Weights of a small transformer language model.
Architecture: LayerNorm before each block, biases.
MLP neurons of a small language model. Each row is named by its layer, matrix (up: input weights; down: output weights) and neuron, and shows model dimensions 64-191. Each number is 200 + 30 x the weight over its row's rms, rounded and kept within 0 to 999.
After each neuron's rows, "fires in" lists the words (lower case) most often at its 100 highest values on Wikipedia text that the model never trained on.

L11.up263,169,185,240,218,134,219,129,155,156,216,237,207,133,262,149,202,205,142,218,232,159,153,198,208,162,202,143,211,240,163,187,183,120,165,192,213,181,176,188,219,140,213,220,173,229,155,217,197,210,188,202,182,199,177,238,226,192,191,178,145,206,214,198,184,205,184,178,198,182,146,211,207,238,198,213,269,183,183,276,176,175,231,210,236,194,223,228,203,240,186,140,188,174,156,221,222,240,183,227,213,243,212,218,219,195,213,203,195,179,188,206,193,152,209,170,209,249,215,224,190,224,204,223,199,223,188,229,153
L11.down263,200,195,227,154,180,214,178,180,188,161,192,204,209,153,214,184,229,179,178,241,181,196,181,209,222,229,237,191,196,173,197,227,209,201,160,173,180,227,227,195,215,150,173,232,190,221,214,210,175,211,233,214,234,190,189,207,264,224,180,217,269,154,223,199,111,199,224,209,163,195,209,226,239,228,161,191,182,207,246,158,197,209,224,231,243,248,230,186,159,187,181,173,221,174,259,223,191,213,238,182,216,202,166,182,187,193,200,143,198,245,251,237,171,233,216,178,165,207,209,218,199,229,192,206,185,169,139,202
fires in: "was", "being", "been", "later"

L8.up671,214,240,226,239,144,209,137,192,221,220,242,156,174,206,203,204,198,212,169,209,205,223,180,197,220,246,227,182,156,227,171,203,189,197,162,231,193,236,168,255,173,143,194,177,223,258,201,184,200,194,169,253,121,259,230,176,157,199,214,161,186,199,197,247,162,236,204,220,210,152,234,255,170,161,216,220,235,224,223,216,171,174,228,209,139,162,194,264,240,186,240,172,206,227,200,193,193,184,168,167,147,238,184,244,181,260,205,230,227,231,211,203,247,185,213,212,241,194,198,194,166,168,161,186,234,237,192,182
L8.down671,243,177,217,222,193,165,182,170,187,180,221,195,233,219,188,263,210,186,206,194,156,149,135,212,222,205,152,237,177,261,171,248,231,172,210,197,210,194,184,218,196,214,213,215,178,146,237,166,219,177,163,133,203,216,251,233,163,200,191,166,184,212,186,196,205,219,147,223,174,250,175,224,203,220,234,222,209,203,249,174,229,189,199,212,226,224,203,183,250,212,147,187,176,126,201,214,154,176,207,251,259,215,149,189,197,198,171,183,229,129,204,150,167,188,186,208,178,190,247,188,201,232,176,170,188,176,193,178
fires in: "director", "actor", "professor", "secretary", "academy"

L4.up567,163,254,169,201,182,205,209,210,210,229,217,226,211,196,245,197,178,211,209,259,158,224,197,217,211,161,186,158,170,187,186,192,234,241,167,201,192,222,126,202,212,186,153,187,223,183,146,170,190,168,216,276,220,227,178,143,236,183,217,210,183,185,187,213,195,144,188,207,251,218,214,250,242,202,179,141,228,184,161,206,262,205,152,207,188,178,189,156,234,238,181,162,204,253,189,225,159,219,233,235,209,237,198,245,201,207,226,216,217,174,186,216,155,233,175,160,153,195,221,256,191,220,210,233,189,204,207,178
L4.down567,226,205,142,186,212,208,193,202,190,205,164,218,194,157,211,168,216,204,207,228,184,188,235,208,193,115,245,197,180,189,204,227,185,146,172,161,187,239,174,198,236,149,195,175,214,226,157,173,262,250,194,212,220,248,204,207,204,235,184,201,234,215,161,204,238,151,202,250,225,162,220,189,215,194,241,179,186,178,153,212,179,209,247,193,180,212,165,196,184,228,196,169,217,234,196,200,265,230,211,216,182,305,200,210,206,171,190,166,270,235,260,254,221,210,198,158,180,200,220,197,219,268,142,190,187,223,216,250
fires in: "that", "either", "how", "enough"

L6.up614,184,168,225,198,203,241,254,184,217,200,166,191,203,172,154,228,262,211,205,232,145,179,228,243,147,207,288,182,216,166,170,238,236,188,173,181,142,252,206,223,165,205,171,187,197,162,134,171,203,202,202,192,215,226,202,238,224,148,226,143,213,164,239,177,151,228,148,225,157,228,172,195,201,217,159,112,204,201,223,192,219,214,214,202,191,178,222,216,192,223,179,175,220,232,211,173,217,242,224,185,211,199,249,222,193,256,228,168,178,268,223,185,192,206,197,223,238,203,232,134,210,189,247,200,240,179,166,205
L6.down614,200,234,200,181,166,186,216,230,194,177,235,220,185,207,195,256,157,145,173,194,135,168,218,190,125,188,195,207,188,225,218,212,253,179,207,203,234,227,212,223,230,168,224,203,175,186,262,202,222,196,254,213,188,187,245,212,179,205,192,245,152,193,178,192,171,202,195,177,197,226,167,156,138,193,234,216,200,202,199,185,194,250,196,177,168,187,241,171,227,109,189,175,146,234,219,211,252,165,237,219,178,200,197,225,147,202,153,225,119,253,234,212,199,226,188,173,229,135,219,248,200,198,236,224,243,136,197,244
fires in: "new", "street", "first", "largest", "short"

L3.up714,134,250,209,257,194,171,208,132,161,243,184,172,215,210,198,212,225,219,196,231,159,243,193,206,260,197,219,183,189,199,173,197,214,182,146,259,210,181,236,201,191,221,195,176,216,208,202,175,234,158,162,217,201,191,238,181,214,199,173,158,220,175,118,189,200,218,172,213,186,199,222,192,212,172,182,267,193,202,214,161,213,187,230,191,172,197,212,189,182,131,172,220,186,172,208,196,144,213,203,188,199,173,194,219,180,258,218,297,254,212,141,214,144,202,217,191,174,188,254,223,174,244,248,167,216,180,192,173
L3.down714,142,206,175,177,216,213,212,188,231,162,190,261,224,237,162,295,195,174,191,175,179,176,204,244,224,187,200,163,150,142,165,154,253,192,221,139,250,184,168,276,246,219,173,203,167,247,216,193,221,202,209,214,245,216,229,211,198,214,209,190,206,170,197,241,253,241,260,200,216,221,167,208,174,200,221,204,162,211,182,212,187,217,214,189,204,199,177,216,196,139,142,229,184,202,206,241,116,246,204,246,223,208,190,155,185,175,202,177,216,234,158,176,213,189,162,215,181,236,205,140,190,198,237,159,215,203,177,204
fires in: "it", "become", "today", "itself"

L3.up883,204,243,198,163,247,208,167,205,239,169,200,188,155,196,245,237,222,194,188,192,257,216,210,119,159,202,199,129,195,212,178,194,207,144,178,153,150,178,170,202,168,176,177,166,188,201,213,192,198,108,170,200,225,218,165,186,211,212,275,178,203,181,215,163,192,263,183,227,237,193,240,152,148,188,182,200,188,197,216,167,183,211,220,164,177,174,181,165,201,209,234,164,206,172,259,164,227,176,231,214,167,280,196,185,169,223,247,206,206,216,214,199,185,237,193,231,241,214,205,225,129,215,251,179,212,179,222,247
L3.down883,146,177,222,208,174,251,149,180,229,182,140,205,168,190,228,201,218,207,172,234,197,231,237,192,206,161,194,200,211,198,192,206,215,219,155,229,234,194,204,216,161,203,222,197,199,199,186,215,251,157,209,202,198,186,167,191,263,217,222,193,221,186,214,206,218,239,164,208,194,172,167,172,224,156,180,180,179,183,186,177,196,239,254,217,200,228,201,227,166,226,198,158,207,181,320,200,246,206,265,191,214,200,215,192,242,152,240,200,164,255,188,138,193,188,177,222,177,205,217,177,186,156,235,196,175,181,192,171
fires in: "awards", "award", "mitsui", "challenger", "demographics", "population"

L4.up275,187,194,128,193,229,235,182,172,242,246,195,200,158,205,225,233,193,161,156,137,145,225,251,175,199,161,197,161,188,177,205,180,159,182,179,191,129,222,208,177,186,172,241,204,189,217,184,263,173,240,203,234,180,189,222,198,161,222,207,206,177,229,177,188,194,190,222,188,210,171,227,200,219,170,216,168,180,275,195,171,202,210,166,187,283,170,197,175,209,258,182,233,215,173,241,176,207,208,177,223,152,246,255,159,199,184,223,185,202,245,145,209,227,243,204,200,235,226,156,177,202,189,225,217,218,199,224,197
L4.down275,184,165,182,254,281,189,190,196,198,190,140,162,187,193,194,203,169,203,193,220,236,174,200,176,169,215,197,204,233,158,162,208,192,227,199,197,192,187,176,160,177,187,176,257,197,232,197,178,231,195,193,206,185,131,221,164,221,186,158,175,214,209,216,156,219,209,232,218,170,232,239,193,215,233,230,182,201,163,171,205,236,189,197,169,255,173,175,234,215,222,239,135,241,199,204,212,189,189,171,265,249,213,174,179,223,226,217,216,211,289,219,213,217,210,262,236,244,190,208,166,192,223,210,113,146,231,187,207
fires in: "of", "institute", "career", "competition", "positions"

L3.up526,206,184,192,156,212,157,284,161,186,215,190,216,172,232,130,251,223,179,195,244,170,208,199,204,168,235,206,212,163,260,198,115,203,175,182,236,218,180,222,197,131,248,206,253,206,224,236,177,185,229,206,213,195,194,188,209,225,196,218,217,207,225,218,139,173,176,227,259,210,187,221,263,219,226,208,199,238,149,238,191,180,139,200,175,171,210,220,206,208,275,237,221,193,166,214,148,190,186,214,194,219,241,226,216,219,210,191,236,159,173,122,190,209,216,208,197,143,221,232,225,223,206,209,189,235,204,191,145
L3.down526,171,264,226,219,211,235,156,199,179,162,239,212,200,227,193,171,123,142,181,185,160,186,133,199,192,239,189,201,194,214,155,172,176,181,200,255,192,161,242,153,140,163,181,259,208,217,209,239,242,247,199,204,219,189,165,191,191,189,199,154,133,208,222,209,214,201,188,177,240,218,208,202,229,164,186,181,176,211,236,192,206,195,203,204,257,251,194,227,213,245,177,232,274,198,216,180,214,183,170,231,183,237,212,212,227,223,203,246,215,207,187,194,275,218,163,212,219,251,179,161,196,174,208,213,177,199,175,214
fires in: "of", "border", "bootham", "lower", "since", "culture"

L4.up25,245,166,223,192,195,226,187,158,194,253,216,191,191,249,182,251,226,188,250,208,182,220,209,161,254,213,158,233,161,255,195,171,210,199,227,238,105,164,194,222,179,253,231,202,143,184,182,166,194,152,222,257,145,195,198,172,176,176,171,153,211,190,199,233,216,180,209,226,166,192,204,164,159,210,240,228,226,229,216,148,213,225,183,179,185,182,236,224,237,240,178,201,178,154,188,250,202,175,214,205,203,175,190,193,242,196,149,172,240,191,229,162,190,202,192,196,183,230,252,193,116,223,193,215,182,169,229,206
L4.down25,198,202,192,212,229,214,266,262,204,199,211,221,167,182,224,261,214,180,183,181,202,165,208,162,182,201,209,179,221,196,206,229,201,172,190,199,235,162,173,229,162,174,179,243,161,183,129,238,179,179,241,193,239,168,237,140,203,206,193,167,165,199,182,222,194,193,230,181,184,211,182,148,227,196,178,223,244,190,244,288,181,221,145,153,241,194,150,197,175,205,211,251,183,219,183,198,211,221,245,204,199,181,207,184,243,204,240,194,187,197,159,161,261,206,199,168,196,312,212,152,167,207,152,239,154,198,180,196
fires in: "early", "late", "university", "inner", "following", "under"

L3.up234,204,174,169,210,190,214,227,177,162,222,177,185,224,267,204,185,164,188,215,199,194,170,211,173,183,206,214,221,197,229,168,176,234,208,205,202,154,171,245,179,201,182,147,216,177,220,266,209,184,233,205,186,169,202,191,243,186,231,219,205,236,215,221,213,193,163,207,171,232,198,264,231,174,217,195,254,245,181,154,196,212,193,215,240,253,213,175,186,189,277,187,182,228,142,157,207,249,219,162,201,205,130,189,267,192,157,217,137,150,170,200,174,192,268,230,259,140,167,196,208,189,213,221,265,195,176,174,215
L3.down234,249,201,212,218,239,204,239,201,186,198,182,173,248,180,210,215,189,164,177,232,199,207,174,197,168,203,170,131,215,236,186,245,219,256,223,221,222,249,227,154,159,177,178,182,142,244,232,167,163,217,247,185,188,178,184,212,157,260,233,212,154,196,234,207,263,247,233,187,207,218,240,211,224,194,150,268,176,211,207,238,251,220,224,227,226,195,205,192,236,208,207,205,167,208,159,175,181,153,171,193,202,158,188,226,196,169,193,146,190,234,213,150,149,204,215,207,237,177,186,183,205,180,179,153,230,235,209,220
fires in: "high", "highway", "band", "low", "highways", "bishop"